Part of a small language model's weights: attention and MLP in parallel.
MLP neurons of a small language model. Each row is named by its layer, matrix (up: input weights) and neuron, and shows model dimensions 96-223. Each number is 128 + 32 x the weight over its row's rms, rounded and kept within 0 to 255.
After each neuron's rows, "fires after" lists the tokens most often just before its 100 highest values on Wikipedia text that the model never trained on. A number after a token or word is its count.

L2.up481 [113 144 145 114  85 161 147 124  63 154 113 118  95 140 118 183 143 116 136 127 179 185 146 128 110 126 125 111 113 160  48  89  81  81 111  88 125 145  47 123 143 120 208 102 142 129 133 126  71 183 118  91  80 187 107 163 160 151 163  89 122 163  90 146 154 104 132 131  94 146 122 108  92 137 142 148 109 104  85 119 123 120 122 113 133  86  71 115 121 114 173 110 169 151 126 138 170 151 169 143  84 151 145 181  60 112 123 128 145 111 103 170 167  95 122 127  77 149 172 124 127 185 116 142 154 162 142  87]
fires after: " pro" 25, " G" 22, " b" 15, " c" 7, " C" 7

L5.up513 [130 186 138 120 113 157 134 139 124 168 128 109 165 120 140 162 129 128 150 116 116 200 101  67 167 152 121 161 150  91  92  89  76 153  86 125  75 160 117 130 167 146 124 186 147  91 113 149 158  98 103 138  86 119 145  98 119 114 194 139  95 121 136 195  88 111 127 181 120 129 128 164 164 113 107 134  44  41 136 148  70 109 144  99 144 100  92 141 188 119 106 133 155 179 127 156 147  95 150 108 129 160 108 189 131 162 150  96  99  67 125 127 131 102 124 162 135  84 153 140 161 190 152  72 146 111 140  70]
fires after: " M" 30, " R" 25, " J" 15, " m" 6, " r" 5, "R" 5

L4.up216 [101 155 140 124 163 123 125 163  89 159 123  94 137 140 163 140 146 145 121  96 184 139 129 150 119 139  81 100  66 130 101 145 123 115 138 126 163  88  89 114 178 135  67 182  87 178 110 161 136  65 132 125 157 138  92 140 103 130 155 136 165  93 129 113 126 139 143 111 151 120 129 128 127 125  93  86 102 112  40 104 132 127 174 142 144  93 144 126 206 130 134 151  69  90  74  45  88 116 146 155 146  99 147  95 108 106  84 174 168 138 155 100 117  98 153 140  82 176 129 126 127  98  96 133  99  92  92 119]
fires after: " 1" 22, " 2" 14, "\n" 6, " 3" 5, "a" 5, "x" 4

L4.up302 [115 111 144 133 101  89 157 147 164  93 138 172 182 121 132 137 152 166 141  83 143 113 142 127 105 131 115 132  97  82 109  78 107 128 161 126 145 142  78 154  85 140 162  93 114 104  84 119 136 167 107 117 185  70  78 105 176 103 155 173 138 139 151 118 155  63  99 139 144 145 196 153  82 148  99 144 152 127 117 156 145  92  82 156 128 103 101 124 130 126  97  94 130 162 175 134 157 149 119 146 110 128 109 152 138 103  78 170 101 146 131 190  81 166 137 157 109 116 180 122  80 140  84 120 102  90 111 135]
fires after: " H" 38, " d" 12, " h" 9, "d" 8, " of" 7, " one" 6

L2.up428 [130 111 149 129 133 109 150 156  81  91 114 128 131 144 142 160 101 138  81 111 194  87 120  68  31 149 172  46  98  90 117 183  96 122 147 124 105  85 104 128 130 121 196  95 108 112 107 133  85 167 183  79 124 108  94 119 116 213 144 164 155  74 158 114 161  99 163 145  90 112 157 153 148 159 113 161 152 118 141 116 121 121 130 145 146 140 155 159  86 107 149 129 142 164 129 152 101 122 135 133  90 119 132 119 179 166 133  99 127 125 118 129 113 132 114 174 107  94 143  89 121 166 102 125  92 119 122 139]
fires after: " m" 15, " cl" 14, " M" 13, "ry" 6, "ak" 4

L7.up670 [109  73 109  90 167 207 140 197 140 150 136 224  96 165  99  83 110 113 100 116 109 171 125  58  99 126 159 163 155 139 100 149 107 139 167 119 107 209 126 149 153 134  94 111 117 134  95 100  73 144 156  97 201 172 125 136 159 157  85 104 166 153 128 134  89  96 130 117 125 132 118 113  98  92  62 135 103 123  74 188  95 143 145 142 146 153  92 149 159  83 133 171 129 143 174 127 174  95 141 189 103 157  86 133 101  88 171 148 180 129 105 124 126 132 116  91 109 128  99 118  75 121 137 150 177 133 147 149]
fires after: " L" 27, " l" 23, "l" 15, " fl" 6, " ear" 5

L5.up936 [115 110 132 109  96 177 150 157 146 137  95  85 107 163 138 182  63 121  81 104 159 127 126  76 117 144 120 136 160 104 147 121 163 114 122 134 211 205 155 103 124 144 109 106  98 129 153 131  26 140 130 175 132 124  95 168 133 136 126 178 127 100 131 129  81 134 168 173 149 183 151  72  99 104 116  94 126  92  98 102  96 141 144 115  98 149 115 103 125 128  91 132 139  91 161 116 120 132 117 101 124 174 125 122 194 106 165 178  93 123 144 121 171 134  99 126 130  95 157 144 102 117 135 125 173  99  89  42]
fires after: " p" 17, " e" 14, " off" 13, " P" 7, "p" 7, " is" 4

L4.up261 [ 70 161 152 163 149 168 144 118 112 139 150 193 104 145 121  84 117  70 110 128  97 169 159  83 153 162  95 122  98 137 119 173 120  97 152 126  41 145 104 155  76 177 111 102  80 152 127  95 117  84 139  95 137 148  79 111 152 140  94 147 170 116 100  92 115 156 156  82 118 227 173  80  89 115 131 150  77 158 166  94 135 124 173 144 150 175 138 110 136 120 142 107  93 180 144 184 131 106 170 148 136 130 106 136 136  78 143 100 171 160 162 162 180 128 136 106 139 130 140 109 109 160 148 181 164 117 192 139]
fires after: " L" 34, " l" 19, "T" 11, " South" 4

L7.up371 [ 93 125  88 141 129 159 108 170 188  79 143 142 123 155 157  75 123 148  87 146 144  85 173 106 155 136 130 141 147 152 136 177  94 147 127 185 136 102  86 141 122 168 159 101 140 103 129 164 147  94  95  84 124  87  94 112  87 142 123  25 140  66 162 136 117  82 101 172  92 137  90 105 162 105 151 151  71 142 115 152 167 116 155 133 102 115 156 120 107 147  92 142  87 162 123 133 173  96  82 119 135 139 107 151 156 125 139 144  85 178 121 138 180 122 110  89 162 143  77 121 154 128 105 184 142 157 123  93]
fires after: " F" 12, " R" 10, " l" 9, "re" 7, "f" 7, " f" 6

L5.up114 [ 90  88 148 148 107 101 168 122 129 118 126 147 182  86 136 107 135 142 118 118  82 107 158 145 122 147  90 142 112 109  76 173 162 179 106  93  99 116 142 128 116 141 115  93 109 157 107  81 116  97 175 133 136  89 115 133 139 129 150 161 136 111 134 213 113  96 100 128 117 129 180 137  93 147 187 136 121 151  71 216  97 123 139  90 124 151 123  68 159 119 160 171 194 143 126 174 183 135 199 142 103 139 106 103  96  97 130 137 114 150 158 126  74 109 140 100 109 130 127 124 162  84  75  98 146 112 116 105]
fires after: "m" 26, " H" 15, " d" 12, " C" 11, " h" 9, " K" 4

L4.up681 [162 188 156 160 117 135 115 114  97 171 152 156 153  58 130 152  42 149  95 131 136 121 160 109 132  71 161 122 126 135  97  94 161  92 135 192 113 158  83 146 114 151 114 156 146  94 112 112  25  88 126 147 119 107 113  94  78 186 143 152  89 140 190 189  73 128 119 118 108 118 112 162 125 105 180 145 158 118 122  83 124 104  48  97 157 115 153 112 140  61 118 121 138 146 139 151 116 104  83 155 125 142 129 149 129 118 142  97 124 122 181  86  83 113 159  97 163  73 123 130 168 124 140 158 197 163 147  97]
fires after: " m" 38, " r" 14, " ra" 8, " M" 7, " pl" 5, "r" 5

L4.up737 [124 147 137 139 154 105 157 130 117 153 116  96 137 116 140 130 105 116 148  76 106 130 131 116 154 110 128 178  89 119 144 106 100 108 185 108 108 130 172  60 182 144 105 108  76 110 100 112 162  60 117 121 157 157 192  95 138 104 120 112 156 123 118 132 134 111 110  58 149 154 121 179 174  63  95 112  83  94 118 171 102 116 150 155 101 117 124 208 139 108  96  70 112 152  90  87 115 143 184 136 116 119 146 140 117 102 118 146 119 124 137 183 142 185 111 141 102 151 185 185 127  72  85 116  70 122 115 121]
fires after: "\n" 75, "-" 6

L4.up661 [ 50 133 147 153 194 160 152 138 134 100  80 166  87 125 139 133 137 132 109 184  97 140 117  86 104 109  79 141  99 118 178  93 112  85  89 190 126 110 147 137 125 101 198 150 184 107 110 146 112 118 125 163 147  66  74 151 129 149 162 114 135 147  99 201 108 135 125 134 104 174 160 120 129 131 106 136 135 101 147 180 137 161 198 128  88 121 116 150 146 129 145  99 124 152 165 143 148 111  89 134 101 199 174 137 144 159 169 132 130 144 103 176 125 121 154  80 107 165  67 101  79 138 132 134 192 130 150  90]
fires after: " f" 21, "un" 13, " F" 9, " h" 9, " U" 8

L4.up820 [115 129 133  93 166 104 152 136  92 118 129 178 125  83 149 139 109 106  94 153 122 118  84 157  81  47 190 115 121 180 148 198 138 128 178 109 167 128 114 174 198 144 139 212  34 184 163 137  70 126 149 109 104 132  97 187 112 133 111 137 158  86 172 168  63  80 134 117 113 145 152 153 115 158 124  69 197 107 153 167 110  97 167 124  78 189 120 133 140 114 121 149 150 122 130 141 127 152  87 113 107 129 115 122  91  40 166 158 117 155 148  95 150  67  88 144  57 159 170  81 117 137 140 113  75 134 130 154]
fires after: " p" 32, " P" 17, " d" 12, "P" 12, " re" 8, " " 7

L7.up240 [117 179 111 122 165 163 177 139 133 153 120 143 111 118 110 140  98 120 130 106 137  99 141 118 111  94  96 103 157 137 137 102  80 128 115 107  80 117 159 155  95 102 157 125 148 161 129 163 152 140 139 195 114 118  67  77 129 120  94 154  61  85  72 116  92  84 145 111 115 148 110  95 218 128 146 102 127  88 169 168 173 126  98 116 115  58  99 129 153 155  93 133 125 116 109 134 175  99 176  92 125 166 149  79 157 119  96 141 124  93  99 193 166 173  89  45  74 122 153 166 116 123 134 194 182 147 102 154]
fires after: " R" 11, "l" 11, "ou" 10, "ar" 10, " W" 8, "t" 7

L4.up28 [134 147 125 116 153 133 164  30 164 178 197 140 111 169 155  84 188  72 139 146 131 172 119 112  92  83 158 119 130 169 162 120 126 137 125 146 120 192 150 105 133 126 165 104 150  93 128 149 128  24  88 140  56 135 124 148 176 138 125 165 110 137 137 111  70 121 143 182  88 120 119 108 121  71 149 138 113 126 156 107  88 136 137 119 139 112 144 145  75 119  94 108  84 141 155 139 135 105 116 167  89  69 141 148 156 121 135  88 185  90 167 129  93 144 151  77  62 100 124 110  89 104 193  94 146 144 121  82]
fires after: "ver" 21, " an" 14, " An" 11, " he" 9, " be" 8, " m" 6

L7.up85 [105 144  98 113 110  63 107 131 169 165 126 133 170 150 149 133 171 135  81 183 119 112 130 229 111 103 133 113  65 165  91 122 108 121 137 175 140 137 163 135 155 182 148 118  74 134  94 111  81 140  51 149  46 102 127 208 140 108 156 151 132 126 154 174 111 108 141 164 130 165 151  91 139  92 112 105  98 124 157 124 134 153 125 166  99 177 108  69  94  68  89 155 131 193 127 165 147 111 110 178 188 139 125 133 160 140 106 102 128 139 105  92  86 110 140 127  47 109 107 166 122 158 132 165 130 176 128  92]
fires after: "ver" 19, " re" 10, " an" 9, "ash" 6, " pre" 6

L5.up883 [ 69 157  49 124  78 143 112 215  60  93 128 110  97 139 161 129  99 194 160 127 112  88 119 148 125 170 151 166 101 120 114 202 104  57 120 153 135 171 112  46 139 108 163  86  98 127 125 150  82 162 182 131 107 128 140 117 131 208 180 142 111 132 105 163 121 127 133  90 106 110 116 120  87  75  92 142 161  77  78 132 132 190  95 139 160 127 116 163 114 163  65  68 175 134 147 150  97 176 107  90 129 120 126 149  88 127 118 137 112 124 124 197  84 120 134 145 151  70 163 142  89  94 149 115 121 155 142 117]
fires after: " l" 30, "it" 15, " h" 13, "un" 10, " s" 5, " b" 5

L5.up951 [ 93  57 144  61 114 127 131 133 114 135  95 111  96 132 121  29 157 131 137 165 106 184  90 119 103 139 161 140 123 178  56 160 136 107 141 111 145 122 126  60 131 123 122 126 108  88  83  89  96 168 108 116 169 187 142 129  99 140 166  83  85 134 134 168  86 156 163 159 122 170 141 138 112 134 156 153 162 146  92 173 126  91 141 104 143  80  80 107 160 125 134  74 122  75  97  53 110 156 145  96 147 119 179 136 128 132 114  53 176 128 142 145 114 134 135 126 105 148 129 116 103 166 128 106 168 116 105 158]
fires after: " B" 27, " C" 26, " b" 13, " c" 11, "c" 6, " T" 6

L2.up227 [110 107 104 127 128 128 157 135  85 127 147 182 106 106 143 183 121  75  72 151 108 125 114 127 168 115 125  84 156 160 115 176 165 138 103 119 106 100  98 161 134 120 110 130 111  91 132 136 105 107 198 109 144 155 106 169 131  94 158  52 124 139 114 147 107 130  83 162  30 176 135 119 129 139  86 163 155  76  88 123 122 152 142 123 140 123 132 145 158 100  94 140 103 116 105  86 118 142 146  91 105 139  75 161 113 213 159 175 110 112 111 119 169 159 105  74 118 125 118  95  87 175 144  97 137 119 191  96]
fires after: " bu" 12, "ar" 11, " ch" 9, " R" 9, " Ch" 6, " f" 6

L5.up645 [116  83 187 138 104 101 135 144 107 189  95 133 140 156 137 138 146 162  84 131  98 105 150 133 145 125 142  97 140 131  85  93 175 122 106 142 168 109 136 145 118 184 153  76 127 109 155 124 132  66 142 159 144  93  73 139 110 113  64 113  69 111  97  93 124 113 112 150 107  93 134 149  70  81 157 113 139 162 139 105 190 141 127 145  95 110 141 102 123 122 176 147 141 121  72 103 135  72 139 113 124 183 121 225 109 113 102 137  82 136 130  64 130  71 192 174  31 127 173 134 124 118 159 131 117 174 117 165]
fires after: " Ar" 24, "ist" 12, "er" 12, " ar" 11, "l" 8, " Ch" 8

L2.up449 [114 138 131 107 150 158  68 122 177 165  95 184 162 159  87 123  99 173 137 150 144  58 124 157 107 199 113 114 117 137 148 118 115  91  84 155  88 101  88 138 169 160 129 124 139  94 115 120 112 169 122  81 101 158 169 119 128  95 144  53 162 122 174 118  96 141 157 119 141  65 109 131  88 104 137  99 133  83 150 118  81 192 136 157 114 156 124 100 108 161 112 139  94 140 148 121 147 151 107  65 112 106 106 177 151 138 136 196 139 167 131 101 106 134 148  99 126 149 121 130  67 204 133  68 104  52 119 112]
fires after: " R" 23, "rib" 12, " includ" 10, " serv" 9, " found" 5, " For" 5

L2.up249 [124 114 111 132 102 148 160 188 132 142  81 129  92  98 133  68 163 144 120  72 123 152 135 171 132 135 154 146  99  97 137  89 139 137 140 111  74  87 182 103  88 143 101 141 120 152 127 111  68 189 134 198 148 125 156  99 152  76  99 100  60 112 166  89 145 170 121 100 134 177 109 120  94 120 123 155 124 116 181 127 142 159 162 104 106 118  88 141  92 182 142 134 134 118 185  92 212  98 103 117 151  85 111 204 150 150 119 197 150 159 155 124  75 144 100 144 102 169 125 134 158 128 136 106 137 119  86 130]
fires after: " sy" 18, "y" 15, " Con" 15, "S" 13, " In" 8

L4.up32 [116  78  80 120 101  92 121 123  61 105 175 148 119  95 147 146 124 156 192 103  83 125 180 126 111 143 113 160 148 111 108  98 173 114 145 183  68 164 109 108 139 144 139 113 182 152 120 168 102 134 160 115 143 124 102 206  90  60  70 147 104 146 142  89 109 138 128  68 141 139 150 123  72 147 199 119 146 140 129 140 160 100 113 162 160 148 122 109 107 123 121 147 155 111 179 136 193 116  97 120 122  96 142 176 148 130 119 129  98 136 166 113  97 103 110 154  84 118 149 163 140 108 107 154 172 143  27  95]
fires after: "or" 29, "ist" 18, "ic" 10, " ear" 4, "al" 4, "ou" 4

L4.up1014 [148 121  78 120 165  95 125  83 141 115  98 156 182 106 100 130 121 157 126 146  93 113 155 191 115 144 117 163  80  72 117  99 120 147 143 130  79 101  99 118 117 150 167 109 154  37 108  78 132 100 109 147 118 163 125 195 153 153 125 146 117 145 148 158  99  92 123 122  88 112 145 197  84 191 168 146 186 154 178 129  10 134  81 132 102 148 106 165 127 164 106 107 137 110 137 149 144 111 112 146 203 110 163 105  72 165  48 166 109 149 114 124 115 100 107  89  99 111 181 125 100  89 130  70 112  98 129 129]
fires after: "C" 16, "-" 12, " d" 11, " b" 9, " re" 7

L5.up854 [118 203 119 147 135 163 138  96 102 164 117  82 122 140 198 134 138 155 155  72 138 116 157 197  99  45 105 139 173 139 146 161 193 119 114 159 105 127  70  96  79 139 156 104 125 144  98 172  85 159 127 131  73 137 161 141 139  43 114 107 116 205 117 152 132 128 135 185  97 122  86  81 189  94 146  90 175 144 202 102 132 150  65 137 112  70 143 209 124 161 138 152 100 161 127 124  76 124 135  78 122 110 138 123 110 142 151 152 124  94 142 131 170 134  82 114 128 139 136  89  85 148 109 138 149 104 117 140]
fires after: " A" 51, "le" 6, " D" 6, "A" 4, " a" 4, " E" 4

L4.up800 [121 171 137 111 140 175 152 131 121 100 136 120  88 167 106 133 155 130  42 126 151 124  63  99 174 100  72  49 146  87 156 109  56 133 125 110 102 140 147 125 131 129 122 116 118 121 146 121 130 166 143 138 111  94 128 142 107 104 130 102 110 165 189 102 123  89 144 134 101 106 156 140 125 115 131 107 109 131 116 149 220  98 112 110  99  66 127 171 103 139 119 178 194 159 166 107 118 121 178 107 121 159 169 104  66  75 143 153 176 167 103  97 129  65  94 125 102 128 145 131  98 107 187 113 156 112 145 177]
fires after: " w" 20, "ar" 17, " fl" 9, " L" 7, "l" 6, " South" 5

L5.up60 [ 92  79 176 122 193 109  64 183 135 174 164  79 121 183 177  88 158 110  89 169 114 135 187 117 150 141 111  87 139 146  90 145 187  95 140 149 171  84  98  93 119 117  97 145 178 125 125 168 160 130 127  82 139 117 132  88 114 141 126  93 146 116 135 134 122 137 120 160 136 173 127 163 124 116 126 115 115 104 106 157 168 144  96 116 142 114 191 153 111 155 179  96 113 106 130  75  95 115 129 129 153 160  94  64 135  79 156  94 137 151  81 126 119 167  95  94 154 182 179 160  99 175  80 109  99 134 115 104]
fires after: " J" 19, " F" 13, " E" 13, "e" 10, "f" 10, " O" 5

L2.up246 [165  91 138 130 138 152 117 117 125 211 192  68 113 114 170  30  97 123 208 124  94 164 125 188 121 109  66  64 156 157  73 150 128 146 154 133 141 107 101 144 128 108 151 117 125 131 114 167 187 116 175  68  89  85  95 122 116 163  99 102 153 141 104 122 129 146  96 105 152 142 165 164 107 151 146 183  80 138 123 144 129 173 119 124 184 197 119  98 154 192 140 144  84 172  74 150 183  90 129 106 105 141 115 129 154  92 131 107 111 159  94  97 132 143 119 125 160 155 105 141 148 142 137 176  96  92  80 149]
fires after: " J" 13, " D" 12, " d" 11, " b" 9, " E" 7, " C" 7

L5.up210 [164 122 140 159 132 106 147 157 134 143 129  79 123 112 116 159 171 133  91 169 130 155 121 168  87 109 103 129 118 108 111  82 144 108 149  70 159 145  73 109  99 117  48 119 140 158 165 155 108 142 157 127 133 112  79 103 120 123 138 142 111  89 185 113 114 145 157 123 167  94 124 142  94  74 131 138 127 131 149  96 162  69  72 178 151 158 123 161 185 150  96 145  63 128  46 103 179  95 120 110 117 150  83 120 135 138 149 154 122 120 102 121 164  97 104 142  76 103 133 126 213  87 156 100 146 174 108 157]
fires after: " Ch" 27, " ch" 24, " Ar" 10, " Fran" 7, "ar" 6, "h" 4

L5.up968 [129 114 117 131 156 138 144 134  75 100  79 157  79 157 138 108 100  16  74 154 164 172 129 112  50 183 120 126 206 154 205 129 151 184 111 116 169 147 158 147 133 117 113 180 160  61  84 136  96 144 140 136 110 155 152 140 131  78  69 162 104  81 141 185 128  91  97 118 139 148 106 142  99 102 119 173 145 173 122  78 165 129 164  70 122 134 127 121 168 133  93  74 110 124 170 141  98 145 116 101 147 103 109 128 138 152  79 149 120 116 157 132 164  90  76  97 109 120  86 177 175 100  60 113  99 224  83 163]
fires after: " S" 15, " Sc" 14, " It" 12, "f" 11

L4.up801 [121 191 146 107 115 128 197 165  59 118 126 107 129  97 118 144 117 126 125 111 105 103  88 128 127 142 168 150 164  73 121 187 103  93  77 177  99 159 154 157 124 155 148  92 147 120 127 131  89 183  78 162  89  54 117 154 139 133 157 160 109  79 124 143 123 148 146  93 134 114  83  73 184 131 164 116 195 143 127 139 128 120 106 157 142 159  88 107  63 147 114 134 108  87 104 139 197 182 107 128 178 127  90 163  91 114 128  75 132 144 105 130 109  98 164 170  76  93 137 167 156 118 137 133 128 178  63 124]
fires after: "ic" 14, "ig" 12, "or" 9, " p" 6, "ent" 5, "iz" 4

L2.up267 [117  86 106 105 200 131 162 162 117 109 132 121 109 154 131 109 154 162 157 126 158 127  97 110 104  96  91 153 146 184 100 210 117 201 115 144 114 162  70 150 141 125 141 136  71 116 143 124 132 143 159 138 159 156  90  91 140 144 101 145 135 162  89  86  72  86 152 156 114 103 147 122 155 134 100 101 145 103 161 180 102 120  51 138  71 166 108 132 124 111  75 101 131 120 134 188  93 168  93 118 161 151  92  97 169 109 121  93  76 167 107 119 176  66 103 105  88 114 128 133 162  97  61 183 183 152 119 104]
fires after: " c" 14, " y" 13, " C" 12, "n" 7, "P" 5, " P" 5

L4.up575 [ 47 123 144 128 143 156 110  86  49 127 168 153 166 173 144 103 143 135 218 114 107 130 116 149  65  82 156 124  92 138 222  76 165  76 102 154  69 119 113 136 113 135 155 161 147 110 162 133 145 110 167 149 116 154 156  70 160 136 132 124 125 165 157 159 108  48  75 118 193 107 135 132 121 161 179 148 158 198 128 107 116 117 141 137 117  85 149 192 146  87 103 128  73 147 162 104  52 103 169 116 151  93 173 169 111 125  92 170 140 134 107  90 107 124  88 120 134 136  88 158 133 117 142 128 110 111  90 163]
fires after: " S" 36, " s" 14, "s" 9, "us" 8, " as" 6, "S" 5

L5.up469 [136 139 150  97 122 121 153 125  62 123 105 145  94 138 156 115 143  85  91 130 130 110 182 132 104 122 132 163 117 209 103 170  96 165 130 141 109 130 104 114 133 120 134 121 116 100 111 199 108 136 108  64 126 147 177 172  41 161 163 133 122 154 129 172  79 144  95 169 131 126  98 147 117 156 108 104 199  74 107 144  79  92  87 116 156 144 160  97 158 142 141 129 114 178  48 134  96 111  91 135  64 141  60 106 125 136  99 172  95 148 141 132 124 157  93  44 146  84 118 123  91 157 135 142 149 122 169 128]
fires after: " k" 19, "le" 11, "ar" 10, " f" 8, "k" 6

L5.up605 [142 135 138 130 153 172 142 100 126 138  84 123 126  99 107 133 121 129  54 113 148 119 166 148 102  55 154  96 167  75 135 186 141 159 158 147 148 131 158 114 135  77 103 148  98 124 129 114 133 161  89 128  97 126 108 125 135 136 145 137 129 118 109 127 101 159 132 204  99 119  78  49 125 199 121  75  90 163 135 162 157 145 178 114 135 164 104 126 172 115 171 155 158 166 165  82 122 130  88 122 136 156 169 147 106  40  88 161  98 114 120 114 140 114 114 110 119 151 172 113  87 140 182 126  93 128 181 151]
fires after: " G" 20, " f" 13, "l" 9, " fl" 8, " F" 7

L5.up367 [117 109 135 139 115 127 120  97  95 150 200 118 133 128 130 176 172 117 113 125 159 130 138 119 150 136 130 140 130 138 204 187 108  42 124 130 140  68 127 103 117 163 128 151 141 120 156 112 140 162 138 156 153 112 151  61 140  93 128 158  54 168 137 177 200 137  96 111 129 139 134 109 105 129  68 191 110 202 126 124 114 134 162 138  92 159  72 169 153 123 136 116 126 131 141 136  71 106 177 150 134 123 155 147 140 157  93  86 125 162  79 106  86 174 111 133  84  75  95  90  99 130 197 135 122 119 166 126]
fires after: " un" 19, " s" 14, " S" 13, "-" 9, "un" 8, "ed" 6

L5.up387 [120 164  94 170  93 119  76 149 147 136 149 188 149 100 160 131 133 110 171 155 195 113 115 128 170 138  97 153 125 123 109  74 155  55 130 145 169 154 156 103 168 108 153 113 169  94 152 127 133 135 198 162 115 157 143 135 159 149 121 116 105 143 120 164 118 120 145 118 153 107 141 115 137 111 130  94  47 131  88  79 108 145 158 151 134 103  98 190  87 128 128  74 148 107 122 131 117 138 152 116 151 106 140 179  77  93 105  81 129 134 126 126  79 112 187 131 127  44 231 159 103  74 106 144 116 107 160 153]
fires after: " b" 20, " to" 17, "it" 16, "ot" 10, " t" 5

L4.up638 [ 55 101 190  66 100 163  83 103 149 101 145 174 139 177 132 125  63 100 111 100 208  84 162  87 173 112  83 104 135 147 157 141 122 119 120 173 137 163  98 135 142 101 166 116  97  70 174 129 103 147 127 167  90 145 181 146 112 131 111 113 137 163 135  99 135  98 153 121  74  62 141 152  71 182 181 113 116 136 177 101 139 140 140 171 173 184  51 105 102  77  89 145 138 125  98 116 132 114 121 100 109 146 191 119 141  50 146 104  82 144  98 172 117 131  97 138 119 125 193  99 142 129 153 142  77 140 103  88]
fires after: " l" 15, " in" 13, " b" 9, "|" 8, "el" 7, " (19" 5

L5.up7 [107 154 113 142 115 179  98 114 128 153 119 221 136 123 115 164  62  94 176 100 142 135 126 105 131 143 144 115 140  68 137 107 129 117 114 155 149 162 117  88 101  72 100 118 100  83 113  77  86  85  79 137 105  95 130 144 121 168 105 109  70  88 134 114 112  69 128  70 146 145 132 163  62 133 118 112 128  93 145 139 143 221 103 109 177 155  78 156 140 134 120 159 133 140 163 138 161 118 114 128 117 233 184  68 104 160 114 115 145 106  91 150 129  85 137  79 160 150 179 119 146 124 143 166 104  93 127 111]
fires after: " (19" 40, "–19" 19, " in" 12, "–" 8, " In" 4

L2.up641 [151  85 109  99  95 141 130 143 110 135 134 158 107 150 168 127 130 144  93 102 105  74  69  94 185 111 131  97 117  95  57 148 171 121  68 110 134 120 133 172 117 141 159 194 114 136 157 108 110 125 141 117 121  71  80 131  88 231 126 135  90 140 146 138 119 125 177 125 118 149 119 175  97 114 183 152 166  96 103  84 168 111 125 121 103 137 177  98 113 146 177 130 149 148 157 141 169 186 150 191 156 110 140 196 162  71  66  48 133  82 178 101 118 143 135 157 177 163  96  67 140 184  93 161 140 105  82 128]
fires after: " Pl" 21, " r" 14, " m" 14, " c" 6, " pl" 4, "," 4

L7.up186 [ 61  95 137  71  94 120  47 138 170 145 102 124  89 120 112 186  75 132 133 141 124 121 180 141 116  34 157 125  81 122 145 143 103 125 146 100 224 120 164 106 115 140 179 159  72 159 156 128  76 155 132 118 178 120 167 147 118 145 128 103  83  69 155 128 114 159 129 149 107 139 131 148 102  87 118 128 131 172 167 147  80  89 167 183 167  78 136 109 182 172  39 135 164 176 111  86 134 113  99 104 107 128 114  64 175 111 140 149 121  91 183 119 136 119 106 160  42 102 130 148 121 133 101 159 130 128 195 101]
fires after: " s" 13, " l" 12, " S" 9, " p" 8, " in" 7, "p" 5

L4.up460 [109 154 157  96 187 139  90 135 104 157  97 108  89 163 131  59 141 183  91 155 126 148 163 137 148  72 108 157  82 116  99  97 154 174 112 158 138 153 167 121 130  67 167 156 125 162  63 154 142 169 102 137  89  72  92 152 165 122 167  70 122  90 134 102 178 131 121 139 122  91 153  67 165 125 101 182 139  86 109 149 108  98 163 157 144 181 166 144 116  92  97 135 143 129 146 116 141 130 170 124 137 129  43 126 165 101 128 172 141 199  95 139 102 192 177 105 110  61 156 143 133 138 115 128 112 102 150 109]
fires after: " w" 26, "re" 21, "l" 15, " W" 10, "ro" 8, " G" 5

L2.up564 [135 146 174 101 159 102 164 132  80 181 137 134  69  91 105 180 116 205  53 141 114 140 120 169  95 100 120  74 146 112 114 167 120  65  75 132 142 142 152 163 118  74 161 120 115 126 130  77 132 169 209 143  96 130  76 113 121 172 130 125 131 162 152 126 155  79 108 106 138 143 204 161  93 143 167 146 115 130 141 136 151 134 122 149  95 126  92 100 162 121  31 146 138 124 141  90 107 137 163 187 137 179 161 125 178 158 140 151 149  81  74 172  80  61  91 117 108 150 170 118 152 197 112 106 133 118 136 122]
fires after: " m" 23, " cont" 19, " l" 15, " M" 8, " con" 5, " Ch" 5

L5.up733 [ 84 103 153 152 160 131 167 105  89 133  74 144 181 112 107 165 116 172 143 127  89 128  67 114 130 139 151 124 115 100  78 163 155 119 153 110 132 180 136 116 145  84 122 135 140 140 118 102  69 111 138 113 121 128 159 127  96 142 180 134 144 169 110 168 106 151  99 105 103 143 146 115 187  78 150  69 106  86 130 163  54 111 109 103 154 139 111 177 170 147  71 116 123 107 171 144 127 141  80 145  64 126  96  90 136  91 126  83 159 128 154 102 122 152 110 161 125  69  65  91 160  99 124 114 116  70 176 127]
fires after: " m" 21, "r" 13, " R" 6, " gr" 5, "y" 5

L4.up908 [126  93 163 133  98 125 103 139 157  88 159 129  78  84 178 114 151 166 147 105 125 153 156 136 147  58  79  92 203  57 125 106  99 144 171 139 171 163 142 141 170  95 104 123 101 155 101 132  32 105 163 112 118 135  86 120 108 144 136  86  83 113 135  93 123  91 108 127 145 118 165 157 114 105  72  59 184  94 136  91 115 145 110 199 110 168 131 109 137  80 123 177 140  54 116 107 128 115 159  53 129  99 149 131  99 117 173 156 123 163 135 117 133  83 107 166 122 140 148 132 108 150 151 144 101 174 134 133]
fires after: " con" 16, " P" 11, " K" 9, " p" 9, " ex" 7, " Con" 6

L2.up626 [ 19  89 114 154 134 117 103 102 162 151  77 166 171 151 131  91 124 120  97 134 107 123 121 152 127 132  47 111 101 114 187  82 174 106 125 119 124  94 146 109 139 114 114 150 119 101 132 114 102 158 176 165 129 103 148 114 173 139 124 104 160 134 113 157 144 135  71 120 130 114 116 131 129 130  73 117 146 131 106 177 174 116 149 115  92 185  92 124 145 135 140 140 107 134 161 115 117 164 107 123 170 125 112  93 173 140 102 131 123 203 144 153 180 119 105 168 115 118 164 166 115  85 147 187  92 118 170 119]
fires after: " " 22, " 1" 10, " 0" 8, " 3" 5, "4" 4, " —" 4